From a checkpoint of a small transformer trained on Wikipedia.
Size: 13 layers, width 640, 5 heads of 64 (1 for keys and values), MLP 1280 SwiGLU, vocabulary 16384, 59.3M parameters.
MLP neurons of a small language model. Each row is named by its layer, matrix (gate and up: input weights; down: output weights) and neuron, and shows model dimensions 288-415. Each number is 128 + 24 x the weight over its row's rms, rounded and kept within 0 to 255. Numbers have three digits each. A neuron's up and down rows have the sign that makes its largest values positive.
After each neuron's rows, "fires in" lists the words (lower case) most often at its 100 highest values on Wikipedia text that the model never trained on. A number after a token or word is its count.

L8.gate1043:105120100157166147140088143126099138132149128087132156117136120122145134125148112149111114127108119137168127125124121118102128142143130129133125131148157118177164121116164120142119141124134162095133111118170140118123158045130130157097139138148165105116199153167169144122108125114127135127107164113086175185111146134112109146149118104088120122132123177140123124113107080146122157144110
L8.up1043:096108121144157181114096113111117187141156135123123142132123080120148158156123169116125102109110175122134163155123113109117115129072136117116181118157187138136157130155144102129133111107098115156114112160126153118145107081125136110156086144090101119185145055124098112182125115117132082149168137119122139140129124149107143123144162136149096129121129131065117127175132095146074173136126
L8.down1043:138128104124117118142104092142105125159156136136113118190127128109134163160164131110105140116087172101123141182152153103129122119128142169143125114140170113155123085142180131121171159151158165081149132112130098148082149098113117127156176143101183144105155140143147138131124090118101171121101169162098121165102123139101147130167130129151128095103145110137118100139122107105107125108142
fires in: "by" 53, "to" 6, "with" 4

L7.gate1076:126162111117112117124125131100147105128178110117132099163160100113112149112109119118082128102118113217122148072078093119136104111126163146109064142144097118124124169150095151139136143129150117112123136102104131127149165135123135139136106126122134108141168154131132150126141136099124101135151141110096111108125122115153073130148157128111108117125116197066124120092135168135089122117111
L7.up1076:090110118116113168142176072104146135116154176120119120143127090095168115143123110084109142144097122139121124122111101102087129136082101142073118142145096138143125140146110126188081131098135123131116123134131119158116101148185128090092142135120134153154160119112140124116092112121161105115070126121139131082095148125120113109136143139115100143128144113062146134122145076145116119142142
L7.down1076:120120105138112095100107140125128122136061101124110152109126094140079116119144143111096116106144144099111107137085166105117102113132151118136146104114141063116136150115142096072111153143117128134126156166107167165114122108127068118133112152102137126114064121129137157093115140126123114105125158134083174137154120145102168124146119090132105096150156141166143113137147168124111129103080
fires in: "in" 72, "from" 6, "of" 6, "to" 6

L7.gate87:152170152170132130116088125164140107105139140095119138133106159167137128109112146155101160085098132107165124128108130131114134125135132134133161138120056140165135104126129108136148119164097134133166080134146120116152163108147116152156128133118125122106121121139118149127136119101128140116126136121105110113117111175152108158162135111160144164114138113125148120130132123108097128103134
L7.up87:119118115140152118136115110138071143119137170149138112140086172114139129132124177131126108108152114096117143111149096164144107090129162122128153121139114134116104130144103067127136156126132114133125163126109133117134120141154139093145124119127130151133135133133118160132126127188141102129096120127096077108135136107132135131130171136154124143106138120120123120094162176103050146136106
L7.down87:074091126159153081144158118166109154161130128113110127124085086138130123167164144148112142138127115101132115120146094119090054090147126134130158073127160127147104113126127075145138136126159139127149061133158150098104140113139113136108125121128113122121129164097139121128147176130121141145096114135134101093111154147137149119162158139132156086080111125119101119099135091134110082112127
fires in: "to" 37, "from" 13, "asked" 6, "of" 5

L8.gate197:143118125108138150115148126124130125135082082116177130138124120143139107137145127123138083119107133133131113154112136165128164155141153144127119116130132133116128142069100119098095128122122153076147124131140153142166114193093121134119114163151162129167093100130129121145122105111139072109151142115136124165105087100118140170100150126131126105102109089133085160101152092108159113102135
L8.up197:128129131179130128138121133130113132193129115125122095140081154101126114131158112122163182108162123127094147144123131142106159125147149086066122107147126089119130120095100129156120120146174150113140110124130105094172149123114077109132121161109115162127078119141143135125143063181110126149078115167050132106157112132126151138126142120128138148115120107097145151145079150079097107109191
L8.down197:080093152107148131126116175147111123171122109136151089129138103133107097133089108150096113161082128116118079141113063143131064136088179128109160144109124134132150147138092170142144150158111137125105145114090147130184147133121097147137114153073111122144111160149108124158157109160140124102142110142143097107143150117099131120119124133138139144125128092111060109121156110196137119092105
fires in: "of" 23, "to" 22, "by" 6, "despite" 6, "from" 5

L9.gate1276:144144142118159150131149103160135077103141130113082140094124107136147136106111156140117109150095107096137125138144127117132125154156108109142117154091099115215134134117128115119163178155105197073132138115130157123141106094143098094085125128143128138123167144115140146098106112132127102114153123116106102161148131122158114133137166097099122156093110117124142080130103147112170154100141
L9.up1276:121135151114134112128110130139170123125156106097119183108116133152115084087157135131122125131142141116089121120126137140117113148124104120132142095116104122181141184147096146141098142149154108126108153120137109150157140117169133155107149134109136165137127161133125159148152090166086106101106103149087122123119138177135168147142119098104128130087115107114124120146135107118108145126114
L9.down1276:126122137143124101102129116144149102138136124129109118177112173151115121125156123148152112129151142145119125178167096132098073131107093108158122102140153148174132142107117123116121113110119140147117110142148129140088167142128136184150158128121125152132145150152116141109118099104143140132158089145133155144118160152091118136140104129170136161091135131120080133149142110104144099153148
fires in: "by" 22, "the" 20, "of" 15, "to" 13, "from" 8

L7.gate260:153114178178102136117133120086170115139163107127149174105185132105120127140103147116113114141129112116118191145127096143111110166116160145099146119115132118145140132129146131144110157124116118122148110152140094189152137144112096094066156152136149097109151160126154125151133114139090113119155151116103136147117135125140095128113134131134156119104148164119132159101130156134119112152129
L7.up260:083129122137105103172156156117077093153132129100143117154102115171105154097113126126149136108113142152105167186115141160146085153126123163114157123131130159164136135128097146172116119103150137183164136117105130139135149144180100094159076158112097139117152167094135144141153138141095127135195175141128155124117142118140098166124162150144176127145141126106146110137153144138130152167085
L7.down260:097141122168159126091118083148071148118113128118137137166124122085115152105110129119139123109179150104141151132131111110134137171149141141146166100144119129165104121162136099115162081148136138160137130148161103123119108164110116162139125114102121116101102117126114108105118157194076115151149080130144127093083158121136129127144133080152147126155136146125140131120166132097130139124127
fires in: "at" 22, "in" 9, "to" 8, "for" 7, "before" 7, "after" 7

L8.gate843:126119098119118156120144121106205087104165089111131152144139124124126131088132115113120152088111091126130115097147107148148142104142155103175130109150083100128133155130114174127132137129087109117161126148147131115148148132162122131112149133117135114089070145115119145125129120141130098129157164141090156134136086140101127146144166113128109139115136150182111124178109168126126143150145
L8.up843:141088166074121161140125143155176160119164097131171121168136169092148132095128101108129096132117171100162133145144115121150160120095164099076114116110149101106131130111127144174105118139149106123158106105105160120102116141134113142105157088132171103157121150138114115143169141139114127093092094124118124118112142123107180158129156114122158127133118148105129151149104089127128134100145
L8.down843:113175139111087111123095141139099156128136098175115102155120128094118150132118121113185130079092130142096144156127115144109038146141146145118125063132081119137125199135113178094166154154112127142111128178149107143128103112153136122110139159111154107145109132129096146129116119142159088122084094121135156120131129111126143108164155087091128113144110126106134133121182139142107135115112
fires in: "was" 17, "were" 17, "been" 8, "is" 8, "be" 5, "are" 4

L9.gate557:142132114094155085096141127094156105127131134111130109099110158131090097158135138121129147096107105074121134150124127097132131133143115146114180085162132117132152143122150078177137143158132128117107145119085174111113121101112093100128172099148127133127115114108120132127129136157138108121104144145124153142123081135106111145151129131116123175111109146121126105140078118100115138131104
L9.up557:123172170126133144120128095102087118154154157085138142148140139116152138150122118122119142136112104102101129144121150129133091105073146141121130100095074121107143117112067116120161105145135112133115116156128171132123139092159147065111156109147079125135094155096116119116121129123170142087137122142120143166119128119097114066170130196157115142158136133155112156166105094122107162148131
L9.down557:127114138143138140081133111119131131159136148103098150130119135102121110182147112079140142133099163105108127136156140136093067113118146140149084123130140109157078106122122147125115122146143130158106176126129156121139112114141202104133136131129104138124043127121123115121111126120108102132139194064150162158140175131144153140162137125118119057121148124181127151157131146102132138110123
fires in: "was" 54, "were" 13

L7.gate807:117129111151147109187107141142133130126135144116114137148130099066120102154096124161105158114145132143126122130131195171118168154137121106159138185135082104096159118136143105154090176115115107103103132124168124118145129148137122122110142139135142129075136140141147112108147097097182164150098163106156122153104140113142121131116106114175144090117128154105138090121095183140132109128139
L7.up807:145142143125183179104101120143153131149110144135095156143129120137127152141094180125126142193083102134150138164141128142096128120133112106113108125073137132108125099147181127102130090146133164113130156152114166124162078112105133126157139142117132118131100094155155123142122114105184131146121112150131183099134106168135120107109117128149121141197162113100136117118148099116184159167086
L7.down807:148096133120150141129137151139130114145094142139111106099107149118130128116185112125103178125113116163126113090113135170142126126149106140128136119129126156153154118178162110119105103106146159135128074132119136102138138131140150130136072139151141152195128153128098102132129122111125126135172149106139130195143113125098129092163124139069124136102125110105157119139143143154061150171133
fires in: "in" 22, "into" 10, "to" 9, "s" 5, "1" 4, "by" 4

L7.gate348:131086126128118145156101129108103098149085100175126134132159107120136139147125140138149145116135131113110121112105144126056104102108134099139158117127107094113121102121121136121142146123146130124115145100167149123119142167110106118111168155139183175138139108109151102113158148189138123149123106137162140132086127090113142128128114111118147133129113142138154113138119138106125165175119
L7.up348:120110104123130133128113162113134140151120134138125106149133084116157148130121140123130117120065176134136127204102136097084133142074142151118133113113096138158121108122133164159196094124166140124131136110129163137114095156086121096121131102142177137129123125126143103149107078164140103154109145176124124128115112119060108104138150137115123141149152130120137148189122128126125109131137
L7.down348:123121135095102085143130142153116145131155132108119151091139114121176120079171123174121133144127087125108145101162123130127160150189103118119154090137128138146140146115110100140125128128104115107153083177155125109119142120171139148167173154135092121117135116147148138129114175085135136098138126114113140118116144158141119145134144122147141118120136122152105129101133089120134133126174
fires in: "on" 34, "in" 33, "released" 10, "by" 4

L8.gate366:132172079125110129133115130119139085097122136115147142167100108121148116125143101149137122097131166150127114102106118140107119124094135162109098123101118132146128136118099136171105147104124125127131105120099132122157144153165118064094115079144164177118155114109113144096110158173071124125102092128093104122150109141119159131158166117117157124135124172155122102157110137145096155108109
L8.up366:157118140084111104108111098154133080127119111143145148101139068172111148096128124131112162158150116143082178136127124127095154132115102146126111129117105092135117142129117188126096088094142161148082121119128157150127103123130128157109095198109142150055133111133156110114157125151138108118128101148115121132075141128113125139113115120102137147136155133108123114120112110130136133094133
L8.down366:169088149130172114137102128102069152124126155167149139134144125101113136152159089087169115130134108134133136106148113102140103086121135101183128146139178140110128130136117131137137159166136124083111117143109129145103117127118096123095153130109111136170123116121112101084156144129159090139166125083131108150154137099143131085117097066108154174093095125054117112159166136142089134181078
fires in: "in" 21, "of" 20, "from" 9, "on" 6, "at" 5

L10.gate1113:105162159103136136098106132167140109122106112125135144154165138142089130114158144117093162143130137116158092158156116113118150175133114148164114109140149117113155149129160153150106094112111123119148119133109115090140160157138099135134163140099107101121126102132104117139108123163074086150129118134200098140140092138101134120187143150123150156145131134144131108138087084154102159113181
L10.up1113:128074153104143116175158136136138110059091153108099115120137147137148118112142112099133120139147133148108136122120091119103127087102150098116126063122137102159144120165132110112157099151123177141109126135114155117141126153108105100135146093124150108139118121127158119109133165124143133105148121175122090120109122062106117106125195101133118140136128082154136159137112079156122137150131
L10.down1113:094080156118138092164151137129095109116088115141155153112072127128133071121130144100118148102113126154134112159120111151154090163099129156131075115098140100132123114173129100121145144100119163155082188136145091102132126125146141155124133135147142117136106151102123129116100106158098141158149112145133186166111161113145120094169149135115110115195158149162167152160169124086141134096151
fires in: "was" 24, "be" 8, "not" 8, "to" 8, "is" 8, "were" 5

L9.gate961:148149134104166105090110144148158142119135162104138103132188122140146124129153123146109139140146106126142089118137124105114133178187157094147148137134104126093114091085121128178107088133067121111140141146170148153154155122122138099082113072143090150124120111128113122139146139116124127095134151146148115197151107084143140145114144145119150138105152156160144084104122082140117121122144
L9.up961:121144157077120154125098144145124127131144132122120163135129111154142134175129124123140134129159119172126121096156118128128131085165133165166165090125105142090103115123121136154106107135135147124090114126158136158125122147136088085099102091089118107148118153151116102161168118163158150086117154121119089146179094118151116103132158073114132150109160143122113086134105111162134169106160
L9.down961:114111116053163119120121156146084130151128122101133083147136120118153126118119166069172169119100120148143114109130131135123107116113127103126138087123123163182106145130100158140143164102156156137148127185122113155108129103166129109103125098144106113146102097085122114102138120125174105136044128133144125112074119114117123115138160073131096061142129102166175112156148153157104138153140
fires in: "was" 44, "is" 10, "had" 9, "it" 4

L10.gate1207:128136116104100135151116147094125118154101107067142141158088157133167124141184117131133152112126111120127165140079148112147120158140159131124131126115103148147131113131141132123127168130106174141148115154100166159165147128133071107121141170106122138145147146131136131106210086120129123139133168151102088126149125144158112133109127110163064157135151098112116091135119130137128131119132
L10.up1207:128095126117094114121138121145136118155143132090162164117105144125111136103153110143166136152160130114140119145139171132160115118128158154097154143129134104096101157141099133155093187120115139158098112115152118141154103154140124099153152149108138148115123121110143151079181132115165145119137125156100096098134151122120138141088136164157115170108126164098132110111105095115156132112078
L10.down1207:115124166103155150124135165105101152153107136165129100149132120180127133126091138130122145138153128126134081122125127144149028175172124141114124091104110130129151139135128114118110122170101158113120178128103113122151170096096114098139133136115107129175140112133138097107140117140186133128135089111111155101139096118154123110154158121144141102153099139098105115125122120125126105114136
fires in: "the" 26, "of" 11, "his" 9, "s" 7, "to" 7

L7.gate1059:133179126133189158109151161095150108108092122126106132113155104108140103121113101165116153137132105120076110123117137096157126152108118165131139131153125089124128153096071163121124139113154108125136126146110098095126124100086135099126119145082122129121127119125123141166157089130147168101140143116138141097141161151157131131103108141163155115161132094067119125086108106170134095123130
L7.up1059:146088175145144125121120154135142123063111164109140121166147136145162114083169136122120136098181147146137146163123135126147112145111122106126087135107134102134112058146099134129110094139154133138152160113127123105104102109113166100144120149140127164108156133115146109095145119136110055122133110121127126176122112100138090085162149116126106128107134134176144146172112116126155168122104
L7.down1059:160139078136109170133125124134159164093112089116114075131159161154179113133100136132140110146141141154157172098191132128141063099128146145143095160155155150102124101119179098099094136115164151134123094112162142125112114153139120131126106139157122138176147152141144145116100138140146125140154120138172098146136102122124124134150106129108124129103088150137148132157113134105155140117162
fires in: "was" 29, "is" 9, "be" 9, "were" 6